{"num_attention_heads": 2, "norm_place": "pre", "norm_eps": 1e-05, "rope_theta": 10000.0, "qk_norm": true, "init_std_o": 0.00822, "lr_head": 0.036, "doc_mask": true, "train_tokens": 608300000}
MLP neurons of a small language model. Each row is named by its layer, matrix (up: input weights; down: output weights) and neuron, and shows model dimensions 16-111. Each number is 500 + 50 x the weight over its row's rms, rounded and kept within 0 to 999. Numbers have three digits each.
Before each neuron's rows, "fires in" lists the words (lower case) most often at its 100 highest values on Wikipedia text that the model never trained on.

fires in: "the", "theory", "town"
L11.up490:510449477588611507527488447531439533502483498495429533478493468432533584467473596490571457436471506468569503475529430513507483476382505533564468575541439544458455520467542465476492437504516556498509554521517511512539552512528431515470477549558514578527425497573528461499462563507462532535
L11.down490:505489530490575482464437459509490551523487568504528539487545459393513474549551427508432425513502467435536508431542367580510505552442476403423491448470491488545516586410511555517513504556363516542481481515575386576507463487502417458426385535532455561551555454530527505515443577497467502552

fires in: "with", "ready"
L7.up783:517430593537514481451440478390537448533469509448492452499523479481546478377441484475593499486534589491500510493492541497455496501434512448470447555463469508516487529503434634479481485501526447578531506373568560517474437494507586523467460523486456429533477460495565521459515543530502540534
L7.down783:485462527587501527470569451529529487501533510487423563519542488492485491422418494576435473589415484504426508533431362534466440507473528446461463535486513384469478513500465543494517558497549501467436462424500468483505586442392501487574524512461584407458447506493458450446528582443457498450

fires in: "the", "s", "studio", "debut", "television"
L12.up822:518632519504530511527468596478588492519471518405522532484557546455573554432511505500515429528512594469480481525469430538618458419560482354514506537507453494465501539497517490452438514504538521466419522569575541511652605468538568467513451524467441541512485471521536566537410455523489441553
L12.down822:510508594517591467523484483555539522585465502551490529564435501405472449571473556444527492515491419590467481494526382514559476498464521437576449480511476456454616599575504546458585518447570552403501453465591540603525509439575539605482448523517461575543440502552452478468518545514552501443

fires in: "of", "municipal", "international"
L7.up822:546541543473411490526504515548408523461444478505456541488423502431498482473486502519537485490576471588475426442483481444439491510517459511469570415500613493511512579544407491423583509468545455524595495493474568455462544503494490588416545560479570511515400549534443497445466508485464553469
L7.down822:495543478563486456509561456570517419442480520496523524545469444478543529356473489602456536496576461569540581521476506450495487497591528425539543525538448425465491505460459480546467544527463456526424483471608466573504483477485491493544511472560487441491455429458571476537477528436493504456

fires in: "a", "was", "following", "population", "of", "been"
L11.up849:531462467435442478514423475447561454528366525525386473506406475491481586571524507462539427478521539547440541424551476441608426512512548488465555534475496506514462450500498619455559449483599437456463608473425576614491465457520551520531412475457482512485533459577536499519531543465514587413
L11.down849:572592469486426420556568493573588444456508492488488484547449429586407375526547484551539513504534441532560534547546497480499511526449485453540549550532532454537589521407573429536550490617490476551453462501496532516517563429487450523444571535531474462415468501527458514492466538577539514470

fires in: "was", "a", "is", "degree"
L7.up45:560492565465422506413561395526572434546467513444492477554498605518404508520495588533548485496568472525632425502400460532448514453548438556504539558497534517537523459562477473349488492472489543461490479573536452500573524470469566510427449530550546537421537453566407529480552566549444532546
L7.down45:510553521490468553484544475499554496514547487622455464479555577473492510445461521486528491510464525493556435478463483479494601452517446479371533471496485469595470502493471437495423474563471513484448487398573455483475486541450522502470499539487524441493467439534492455502507481486610486415

fires in: "after", "to", "from", "without"
L12.up874:549485460492578483559469539425505441587443510565429535493496548491558478547465448520552544526413390559537524523381468481591514490449349537481536492549466488394426617535571533522571453566520555508542515463475560647453434559513467590542515501448462461507506481473544481473523498465491492422
L12.down874:542572556512523493491559512500456499443474470420478430289438488454580487541458518592451578533535490464455517521554482419421493618492562461520533564568470502483464448537472398521450487475529517533549535495459513500472419448402480429466518429519547475471536490526521481454531404481516510520

fires in: "career", "life", "biography", "education", "training", "his"
L8.up419:531494484503477511426466518541534505528429489560400564480505520536530482488485559530552569681576555430491472445432492496482462573489503503510523578485574512444637447535491458453554456601435425549492510528499495504472611496621511443376499510407507536485419557490465520530449502486540455569
L8.down419:469481563415430468469445433560488524466440450443531443555480488511403519508540435487420474432489584431634450596500468515522449476533515482521482465540530445499495588539457460598489543525511533541374490511497497545512441457484472546501501414508422549464531410610466456547533451480516503561

fires in: "lost", "host", "shot", "most", "out", "santa"
L8.up395:522545504526625545376432568582571504428430520503515593495436539463456540473572485514495534531476445543503512476569460535464532456475428459467507538467469527512491492446435391401505630476513603588530571526567469465501616461444432455584454557456406463506508575501535510416543506468478395552
L8.down395:488476489504429500525589328485477518458498464461395417448533408467453442534582414601552457487448508399491352451454544527565530550505542541466454458499453542445567459486508563473564506529486369393472495421461477452490532597508576452397512438552504564499518423487461493579543506519414614523

fires in: "also", "only", "still", "johnston", "zamora", "usually"
L7.up238:478519541561524491429528438446560561453534554543532549452449442484553526471518536436472486484566595527571533513490560460421479541398475461490499485459486583449521486432515495462491446560420506566522401458518484506502488506457529544554565401404422562553393518516631412466444506470504486576
L7.down238:550517444422519539533484524545444545525527513502487482396460567445458451493504486588491638428424594518475507484614495455566536482489503480482496449495557491567469487523534545516559630491406570447479521485504464493447549532513572480535567487583531534467486481471395434452545512538522499390

fires in: "county", "town", "village"
L2.up754:523457483367626474501486543461451628463433576519511492434454497613507547548512508534580520533477549480564534486446499473485454492537480475417521556359544512548491538526499521485515543416471510549559518421521449572455509620559423535499523559468488496522510569512508389427587405472502338461
L2.down754:495518535461428468560640470500569524425532479563540440487447582522450525542445469471562515493582469520465502477541359558508423537427516594501515548449442538498491514511476490527541510406531512464494475599586479490552519558523524389521560442592446511473433561592549495597479489532490433461

fires in: "with", "over"
L8.up866:567511543511527464464530498491530485593554527491439496535490530519405539553369487454502513550519554574492605497505527472585479597451583402449528575428487502482521427475551516397488477451608461448578425484506497518467552482506510453548465488514476420528450469474599401477438577411502512429
L8.down866:548448565536548543518472541424525495506583488415462580559508453510466537480421487545454495554484587540540541613472505459451451523543511452434498587519452494512450527522477477539493512434494508506525450466519616498517525477461528417408526518470536493480488493465548494569477564467429633544

fires in: "for", "former", "never", "no", "forced", "forces"
L12.up148:456442517448546562522461519516453451551497493506506544568511612535531477592490493485506488484617477401522512440476490477449459606513467566484400448465506510432597498466466485429504479536446560506522482465475492500441443464500503578582545511481560534478449553581503513503444494484466507438
L12.down148:454553547488521557526528517461483466603512502492502474531569566482536469507523450531428524528450484492622522512451449577514435604524453470580442498543517453535468467407372481499494428562426486521513484437633534499539396468397523537477563575547529418489394496544429442548555530528436443463

fires in: "government", "france", "force", "china", "action"
L2.up655:422489529454499517541464548543459522497574449461471528575497502490412475460461348573434519609430536500503528455425457521387489492482436533500454527521523472534417396477464481499525487438513456522476456418470494448529462578509497505500446591533521589346363561452457467500545540546530448563
L2.down655:415455441527551438541463575486517569463562499481478573428461477481528617465441476538501484481545453602528539500460483475498465499468514497499459516586497440502529553433507503447482562587455464463444518585552389502530502508536592522497497514521480497557474466594600461475523467486483457542

fires in: "north", "country", "south", "eastern", "west", "northwestern"
L2.up804:572599474448517563480505620377530538491437558499474477496447505475508490445460495520495492507493492479499536520574547452465517504503509517539447516435434475568528529572387439483448493443606456500508470515418477476583437492533498368533505549504484514591453444488555440505455500635410440428
L2.down804:530517446410471472519466540513555418496492443551508555478499625499502510513641472547500509436507456505501443468523444473489551462518501551511545440430484500499479491440393486546486482514461505510478469574536564450466522510530524514506475450586450470492460433466523530519478518474470475521

fires in: "but", "could", "across", "acquired", "does", "decided"
L11.up359:476502519548409492477521567502450500561455599529513572494546529502440501523436510520535446602549563592477521456499517557533521546614474466466540402432481452463471526466461460557503462429555485518414494517570490533523463513481463426576533471450435477533467530450493588564531481481502424531
L11.down359:471478469477445506520510430547468553565447502471490547548542560488519585477487535524527474528479503435463435419351512537401489554562554426453516386519471450506481447489521489541457435516494507564459396530549490656457519531503526431452436530551471514471456501481485604451548466407505459477

fires in: "and", "he", "was", "a", "his", "degree"
L11.up51:481477572444479534514595521502458455514407496452517515523443608507449466537529474537543485499600516457504502464437470591424583468545482539571516524500488545466529505546470478415434491548424497509409519465519445536558439500481510505455486565472542492513427554421495553464509535484507538605
L11.down51:479522471496568519440519549501478497548534424427415442548474479523433469419495509532479484527494499627482523459392565469490513580530447530496506525461463453516574493534503427465507450528576547465473435503542518492458447436465540457475431450568521461537569518414586533487476587582608490501

fires in: "for", "foreign", "former"
L8.up448:476497418462464485513578543530454473458534553473480503520444504506591516472474467557493495478559518509543549378534558470485546540475540498585481529522479455397529453513458517452545406421626482437525465544557462510543463486436584550500573475552525507519450488461491482478632540524461563423
L8.down448:500515522548512575443500519457459431515530501491570431417397494560586519569494503536510408440487455462499497519438530505377461571551470480450507479469545439591465500467503458510531436408453592493466481469557573492496528444476549502511532555461513377583505512583461479558419540479506542336

fires in: "germany", "china", "candidate", "pakistan", "decided", "madrid"
L2.up630:418589455436587509529516490535489543546450500522550547521513555512481526521477500575541495544434538520401526613512477367510403477467467528549490530472498617482470436446555456552473527457525471527603544447427442517407431518553437409469567444571504570479605505473469467585675494486505493539
L2.down630:558462544490478482541360503404457436465518512529407451465514498469467527384474456474470501477481516529568528477461481564488591540558386459508435515540494401518500567591496539550499530625472522463434515532562501390478604493414501537494464520426478477580502468539529481472454397579422486456

fires in: "north", "south", "europe", "san", "european"
L9.up745:628476577473429445485466634541478396412522338521442525485496432458469481490498450493492540564492429483459566458564506516444483587459528583460457476394470562543522462638443483556410447523496531521484477456543420467479452569514514534505461482517465492525471451545553469386501467579511435546
L9.down745:513575576439457584520492531523518509486555496582545595514435476508471517521447551397473573479523449533552571433501441578393526499456573550563440536408516440533549458522530458508494552468440368488481430538533532448529465440491553477496491564576519449514445535528432492551438550502561489519

fires in: "the", "louis"
L11.up414:512552594482411483491446527506697517564532473514477478463541484498498569509531507525416506599561495513585525454485526554501567486453477437424444481584519509473485386538511524567499445452624522427526602519503518469562474481499514488438569510582494454565414498589471546506445507493491510550
L11.down414:502423460447521568507546578436566410563554511574523509421427460574460498466470539496477453497539443570570530486445508467469584525494583478554575547500524495482374491445472446533540543593456598480619511485502521507506454453525470617467531522535410490510560510463528403393445529574481503484

fires in: "two", "several", "of", "three", "various", "four"
L11.up862:570444470548528479374555535505464521512515647499575447431420506470486541466534489581549534470528454480479567455518500556429539527533523407585433489534465537479562522518572508545411414523581542591529569474513571505511487491507553534581523482484456515544527524394459447542525493638544492516
L11.down862:535461520497422446402542577439519429582468526488549495478413486518494485488496543552503451476586536508565464530418395489480515563580570475446471549463447554603493570556461586516499473502457398568513623500504551429491566438560489550509521413463508473584515518445527446547581550459520480497

fires in: "s", "many", "some", "of", "several", "all"
L9.up34:577506581561515427419616510469530464482585560506591434442447473482550473505439511527529564503536515537542478476491541560435473494543472395580455458493405499510506610538483402483521440436492506550535523451538497541587598397468550537549453520461480539451480548516469435461443489591526523607
L9.down34:516426586521489501529412535401506443499506519475476443421460410511651511541468394546484477467558566506493519489566365531486459561585572466543530477493494471505429510485522543580462475516511510560504497519516515467498546468499592429521492509492541475553633568443552514508496546502482439531

fires in: "after", "as", "before", "when", "since", "while"
L10.up691:539510533475546551460564473478447484561432574453476525538482560469450540539489499495483457435503498546507492583446555571448541510487486477456489505524502470554428484486522472506518608443503494493492469505456556603490495483423504448525573556500407623538580468372562611479562496531522498522
L10.down691:449410475408435491418490470539535491438478472476459571463483511526381494521504458573509472512485468536474541554509479502516424501517437491411497471454488580440451548463476493496517442507516522445491458532642664534488462390493521441540585577562490502563563483455461495469521514452595520423

fires in: "of", "announced", "to", "prior", "involved"
L7.up214:513415587427454491522490432499404510532449586479487531518492501494522438446487493470469485507545493533525541473484521421473443516454477412523443545511585501515485416557405475543593511491569493491576524488509595484506523557435541417536486562547566471549490539522421480517556542551591422518
L7.down214:454513475418550498549497522487510395566417361535468473471462507577539468468524441547474531438548530512552525499508577591483601486538465531482556497577463600458466463476619497568456505558547528470429595481514571551581515540551506471529479423486460505502486457482524658535465563433468502457

fires in: "with", "in", "on", "cunningham"
L5.up137:615583507423477526513528502554453478471497453474506437420553572524396532523458427463552503457526443491489507417545578454523487561474461397470404479484559426499445500513495495418522527480486451549461484422537554511464481515537438545552464575600468550547487468459512373458451425441479518476
L5.down137:516572504478559445536623581544571607597425609549502592541577385456454499431417507542507535518412481446507514514431481565415367480542497504439579524523496456499518507479486602491545548472493516457553451519536536523502583505436546462468511454428451546507418455620514449442438540492529528583

fires in: "the", "that", "douglas"
L9.up335:462457601497487464500538519515534566492413548380540473456488571460534467480434472456490506471518458459537444531560497577446534529572543505461544442496497446489509408496419505562446477435539534503505498532498444559496552533507427467458525465485467615480410564459537527483484427588498516463
L9.down335:524479482568602439472469423488486563520550550407524462475524419500518607490466523461456483551462508571470582483488504488502531516510445463564493529549606413512508551547561481486486535418403532472508589541519537476487415479526436563545487558496479500528565501490520527516445494535437385534

fires in: "at", "outstanding", "standard", "western", "greek", "standing"
L2.up883:423525451587499536578556487562472545535520480477495474469535497448482531492485508468549443563477514448467500479472620497412491487497507526434468463349480522475578540477488508476516455465555474502467516549461481531535407590522543430512517492555613529553483496409668495549547444431577431426
L2.down883:543559527518549532441495595494476485543463514575506533531371441574463477551560454476522436516534512563515477482503489544485465509475550603588540514489508533548518597536478518520510506515529580444562451500506491512548494524482466531457535472548471472424483471420442451510385578517563507523

fires in: "the", "this", "backstreet", "there"
L11.up482:470419557501566521532516471510543467432392406465570507537567477477531512432450464442605454531511496467598546537457482564473481531504470637427523478466464489496499442502525450552481426603592572489538508509507430619522616450575470586508576569550485485541465499535586500502507595604532482496
L11.down482:473559457499543487495499487486556474582537500480473463379442452599466495517500534497497561478490513549502477609526521494563494435508439426485449539540500482505524536480495515435565482462553521537476587559423518507481478541519459556452448480470557587591452492453416501490591392423436491518

fires in: "world", "london", "chicago", "railway", "boston"
L2.up763:508546496465495506513516525543489533503583343558460505471551500485550537500536562493551422457386447477507461389451500438537528520605524512531465526500518459530500409496483476446480498551526554528493597572520579464695506506485539390540545517534500472452533471483561492588460371479562476369
L2.down763:491419606464519461566576517534517463390529493489527592492467490482473558393438528572503416528535517594565546509444356545376476546538482549431554497472440492533477453471531437533491496474501528443389440540603448402459574493467493543514439537515438519532497451473474485527533509506570589498

fires in: "the", "with", "then", "has"
L10.up137:520496436649509509462596512438524519531445470451479486514610483439447465498441473498626557494496548519552515530516464519527513524483464448516494507490464575577500496514547468484451471498581563432536392465562612526480571530505470467477456558505534463557556472481557438457429650422478497478
L10.down137:515520569494560494499522484465458484489529526418584448490543416400444473564542431547432490491464560552447496554533468514534501464428535468467585536482414462488479513462457499548553425517488558488427517512557404520513467478487453395476458512450526512531625513479406522490508455450492502455

fires in: "for", "former", "foreign"
L7.up790:472455532420478513401453480515531525521427426554522448504513570465513564470397473530574458515525556470406593521478523525528563508548404445461506414454553517488523493510554501449525446453507496411541487478473523457514434491541472532480567522537407474473541578550522481442562499504491513466
L7.down790:507575572414493434577490476396462486516557555442467536599560442514582513471566505570472506528493516437506543497499518531508445481463513577460439454493539448416571441531491451470535510497549473544499446524487487570507482537365616510442455547601422497469401502413457568526514523501552542458

fires in: "south", "township", "west", "western", "town"
L2.up14:462560477516569511570493392528525531488548490520520466505475412589446507488488599592439596494493489457578500506463500518551464525448523487547529479457496542427429520530462486583504510463499589451520606527493439473478472569558534530536553514441458539540406464504506482559487453483544322374
L2.down14:432422530436459465592549536469546582465509470480545562473506518381489449515490540522490494501536403511458454486516448449465401573519488550555547421410518478386594521426425504495457473459463524378462466559458518400431351557553475455536502483516522541447508457481492511566493521543449546547

fires in: "the", "north"
L5.up220:584529513563398584502477522506466497467515461531503554393534494511540502517411510471518540504463475485512538497474506480484546508561513455527522502381523469510468328499432494515459432441618468415489496437527495466558505442511447423479518491555483535509514522440592518472454540584479463509
L5.down220:533472484571479538558555530402557475455514454561526508365505477508500530543496531519416502485512427555488533514434347544460434442521568545495545376439412511539460483474509427566487503537572576516477483446561518450469407526491479499448448504594508494535441489487555472592445521488535539459

fires in: "until", "as", "little", "something", "scott"
L5.up429:505488506405521584519507560433547567496449557482506455458526413501394483512479566523511538544469493489505438604508428467506529503513529455404520583505532514491405439451369430515580555492503475515538556538485473605522479483514459342602554554478406509478549495441527517511462544444493468469
L5.down429:428557489539449453538413496556516490538510472425485454390547423510556603549542531515413521475486545509485486473497542522417393516404584501530511446479537523437506521520529523589472523452504515513586474489505487348425490494454540546485428421491532398504587459522495553549546485584451516469

fires in: "the", "or", "and", "appointed", "elected", "original"
L12.up264:471594481461390494405572506526417513491514503498555514507519453508445499561552442510640552615474431520544529595486453418536614488508477575436579510427449518559498565542504508494571449526512567448477523467479495518455459518458515478571540443489515541529527474504496496404511522474516539514
L12.down264:487509454458556513464551459418541468527476413437500464441598474514470548499457448470511515528521532427474455516441407503492479516453485488511456508575434476517544545503534535527442560452380502453423498520536479488605563396483453433386474593481512444425448489537421530552453433522429478424

fires in: "and", "then"
L9.up528:480509544463489440432458490533504574727436512573575463475505496429556485644482466591544514490482506542490451543477439534432471499531436575520511457489448562431493538616553491528529548578465434535470560448506517511526492472455510460411546498531607529502555470501492482462486567508502543548
L9.down528:503540475512515484470560432491519502480560471507496481422573463526438481497423445482446463488492459477438466483425500500399498553501457540540531523520419510527481536536524466509498356401448591416509495424515513533409438472368516529521475515469401477449496415417480477514520473507491520524

fires in: "and", "alexander"
L10.up56:498457506449391468443480463577581427472458458494529448435462486490539461602474526486502468666443427533517502485391488512422553500518474480498465424457502532433446419533449461494466585539522518505492532531453525420428517391472533499507562545443544543559506543543542465404539484428436506603
L10.down56:515462459430519579521502472537542500492444511522514516506554529561509440619551598555581517526518534592425577369503428515580490572515604490419563533460438458446446471439466541486512506479542522521505502500579499535585494567584486497478474552497534423512545421508462471550427495535534391539

fires in: "an", "some", "each", "any", "one", "every"
L11.up352:490463610474443493506472538423600497578486595534540337512431460449450535521495568536514478615480457471561502511448492501540514575394427595572469451517486469537490513448476462531496398488510474462537483496543469459455524510564533482560556553450483499488487453522518578439423431619518478502
L11.down352:477540454563454507457536435478472488515568444485535582388533517511637555541521577518415479500554477568502490507545526476515520497475543517514493593426526413518503576519485597448575489308490489480507593500536423489456492526578509543499474509465526548474525561523514504521459552359482483492

fires in: "of", "old", "down", "well"
L8.up296:559543467464518528516641518482421595515428493474518500475507386503481543481469468415591500531453548524446499459499614419509527501530500479472474537417516565554495531461479483581584499459425531523538499601524490523532547483459586563566516550456515527462574536571550416502532399565563525464
L8.down296:557433588535497461524475496506570414582624539506503515453481552441505583464470404476479431444506414530596486410586483523521480450569493489476577493532422469489480524505552487604461416489580502427438518532533450449409418544449444514514534478455545493507477466529480508565428428490436504529

fires in: "an", "another", "announced"
L11.up156:470538465537472430555456518564549551559456500498531471605466615481535506468524520543479526552584426552523548416490476440520592506506532543548487488437504518511556564470432433512471536526540427533527473477561439520562400428458573528546548539492461477505559521462619532418410526472480509480
L11.down156:514444374522537499527468572537587550587478554478537454504458472470531471481464532543472477550413394506487407481465383459558560510408502427487505544501556456506474560548470583559622503516495495555524463471511526446536441381548439419608451461505534469515418543563511502496470507467423401513

fires in: "two", "four", "one", "three", "six", "several"
L8.up513:483485516435484476465501498490454425427474489514502414567471406516466571461508557503447466435615573454439522546440500481395491595416521548444461436438399469493523527604545457436438442465541498526598474444524526477569570518525459525570535489484487423485425590548508561541537548516411461538
L8.down513:472474582499446508551536585426508515459462522580536425505487432429499522462462481621564575543451498505505475517454504472420579482488528466516460535493488386558491491589398475501498392447469451519467535490380488490560478573549533482522450479557538446467456523472570575428437494475565486479

fires in: "received", "being", "with", "used", "using", "played"
L5.up512:492483474452480546471427472466536473490479464454433525510478461474399472456476472525565410624430501526469487411390476421537552559466546483533570471473466543529465496530612374519449406514594525544478527460557549486526586458549509533487497503534455489497449578446588473443517482492561554539
L5.down512:481606582544476446407472458470551499543501562536513534414550517461595487438398515541528536447515437447543462532545479546503415571496433557512481531529418468556505530431423485517552478456435464604502475523536513472532479478379439543482560491528523449532597503522521489412516525455623625488

fires in: "of", "population", "northwestern", "qualifying", "century", "is"
L5.up920:524557495620438482482542595495445587624530539446506472483544537502453485486470426554544521488550454558451559378452597456557485560535505585494527474367478528538615495538406447489501565483469514461544546502466562480508546506514554457460563469532482383463448511455549452515486473475513560396
L5.down920:511486550458533423449532488619492449523590570432450535508421538488467496526479537546458511467462457554488466541481453518481479488458484593537563539547542496457511473498422504511514430405538597543492502493489485583563481476518524535529469519567465489549448550571520450586569509539485481525

fires in: "of", "and", "hindi", "chinese", "social"
L11.up9:474507608403453461569568586537495375498519613581521527468445529468491515425510458460485470574591522547484484439486486505482511483510477442552456515481606467510544473550500464515583457542479512668423435490465495538453536475524530536441491543507599502398436503473503511494468586525425477540
L11.down9:481532501414545450591493545618536429493505503517569476531552486527537430474443472482459465596389549551441567466523518505484493537449408467552521508491595519522545497477537470501547459489449469411548435417437528474516489491493519554485518512424482592420543392568534519571525457527485534541

fires in: "county", "company", "labour"
L2.up628:483522488472488604549543638543567489546488561512476510541472536574558581643500516488525502564501531464554535518468463480439571487519512508504513526507512618503522491553512463420535523486519529518533475575571444512577579480338494559489407538487496494550532522407485516497487392585422477511
L2.down628:517425493472503490569497604588505487562528472540382431529517414460407450490539537536459497515584452504560502619522486540505547504448462503435473486466464479469474508511508401474517579511455454437526541573507498437479454588566563493603460516561482497483466506499571555526549508433475479455

fires in: "also", "position", "considered", "only", "later"
L5.up227:458491518581563470486455535534481488474468513380460542511505537507479420519538427451431598462459569500487543527566555470456486518494565503474493567467404582492515548470454493420588449494510519503555573424458561582522519523537527571476497450546534627546576474574605469504577462500515516436
L5.down227:548471528446493513492477474503508450474564424529473512530564515445560509569503602504502595467505498504466453529497482461485559521536559573494535409452605502460419431450504571493491435445455454530498442514534481462393489597527526415609560510466638545553451449489570492551564452467479467498

fires in: "as", "made"
L5.up838:587498469448426536448471455431423497486568423447468446476592457455501497498523564448447475466545420524530481537585596449477536566489570422426484430507511518523521506450519528468487413463611410532555470405551558529477463466549515516516448456566500572507488480467560521496562512448494455470
L5.down838:493448555498523587466433519521505431540554549502487565449600512538462528493505488570422496543493571431454454551550381470497501500516532533394429472430494474482401535538529555507536521461457507465467471511579549542445488435560537527525512471475456537593536551445469437482539380493561577510

fires in: "after", "following", "while", "although", "to"
L10.up333:486489499512550492475497575514516501546501414476544512560432517538535562465468518529644439506479531536513547442507417466588550521478333562563461515443454454444480417593553479528517418472561524578479500461533545512520513508399493427496490540487446493542560534451561477556596493518524478534
L10.down333:581508533442471511529505499459462470581474485573415470435482535540535427448567458474479480525453463470651531537388526550460460512506584395529528480473529484466407448409445462429559500531501526465435457490446513546459463578478543472505570360572540501484457455505544627458541501480495483595

fires in: "first", "second", "full", "then", "fuller", "high"
L11.up766:549574482421595526445505447489511501499464544502534575499555604499409550426646485503509514576477456438480518591618504525425655629464498496559510470549469515548450462467547419501447403398539413504493549493519545572470470459419508514506411557569526513570450465409553472510518543538568522528
L11.down766:534454429547488466554510510416535395446457542561539501436462411500600550418417462420473424467561500466604450480484438479554548473426493478567521494434396499530481515507430543487500484556480523470560485506617480394478548521355556446483513594555577493470487508528559455529487473522506553466

fires in: "and"
L10.up649:522549491633432342547492590512531536555530485519497474480490479484565510578469450587566462471466486533461611475595423523450462481528459390537521511566430526497493538499540538501511511390604484492478538464519547475558488459512475486500524478398540612556516555472543471562618543497486567482
L10.down649:478455537473548532493563475506427498589490516507459510472545468643533506530400548576479519529477448506498508610437536532471394478546511500507487484449452565537471503583524437506494501493483488459547430525443509429461462461512570417507566509543450533451462582549455493423590508356543579476

fires in: "the", "cup", "career"
L10.up512:449532628583464496467646445502465574520429439496521464499563500448529532508464457557521509541456536561572573437531498475482536455440522572518408456407457524480442497486397482486464415532494520439567595529499610454546438457507524511418486471480471587489469529463524417435454546477560461474
L10.down512:448394428500492435494394479519519526476514538510497402499457417497494527454486459537486484565427485494528557490466467577588489476496537513477479615533453495408529532545522580484553470491537481502510587545490454464474491473438437602485493449493541451545493630474495537519462499483556510532

fires in: "two", "three", "history", "four", "fourth"
L5.up908:500477480532518585411512524459513528469447548446451499535504617528541511593534485542698637460465552515489552561473497469543512497575513459548544526529465521468538537522483472493456456601500598515486477550539469498559504533531536472446429508548450529532488386510531494501461550583444514473
L5.down908:542576561543453410484479508507433545518550554523567457486469419479499571494499452547448502500546452514637502559525416570471485523490552580498491468545535489549561505524508462538455465462459532491504444458561429414490516495502541514534554495474518540607384573587420499521469489471491508463

fires in: "election", "education", "population", "life", "burkina", "eighth"
L2.up183:548588459519462544447477496475624509499430436431476555458583463527552478559492535476584423506453538511487471520382506489435516449462495588533504501520499429540516515485493480527476432535542535564492453519451463453484474579661616559561452512468491503517524573498537518539557549595529467602
L2.down183:627513391440563534580470481505478527612497491525503522505516544498400430440544418520525425521497532520466547546586476501479457491621486532493400460528506415549512533545477573523499542529480512508498461520490556600593451530564511489484535479477563512547506441515464478556449462477541606575

fires in: "appeared", "year", "appearances", "appear", "milwaukee", "april"
L2.up245:461425524511566574469566485636568473560510389437461541502483559507535544455497521488583476527553524560410508482546476375543530504510532518550456499501460470586555530533497562567485396448489469471514477531468511565545515475508491516558497493498499571549520444474557438479481475514491543305
L2.down245:528552520375443420428467386511440443389443513531510585542564472549549564518505582562524558521637595477423544535543464463516493487513500498429548427535437541464545404522436445556515525462505469454476534512481422467468508525472495578519455356471422556554498507469469498452441535519509534567

fires in: "to", "and", "or"
L5.up947:565566468452444508505468443524530434548432498477451414561502437479486524460451507526541599613388365528412416502512486408520511509509414497519525546567437502550571550528524481466462518529444596576466439568555600447511534633554568569475446496534469526512497472496461526510441503521526564405
L5.down947:531417453456505491445487514518533457495407471451456532439453441513607535470505403514496489491510476482393532580510481430489478521557537516493501487533474460540520480504375484462481412528473454492419547531555536425471498505429408477524584443479584454518462569532447495581449482481429534520

fires in: "as", "according", "while", "after", "although", "of"
L7.up303:507477479492616525453535482557501434384489545422477507524415476512496512410467525550512571615419534424544548513496440387607593562505485513523447494496589450480432463544488411527575430481537521455499465491515471482520505475466527596445522488436519461493560540470560428531558406480501546439
L7.down303:392482496519586449390463470500439450550587530519443513560397571487554507540567525440547543544553509513442526410488527576495434624485574544566388547448477423464549490517476490436442462547507477592524488450470510454534516547469476414561577439504483452407493538529443515477471502490469508540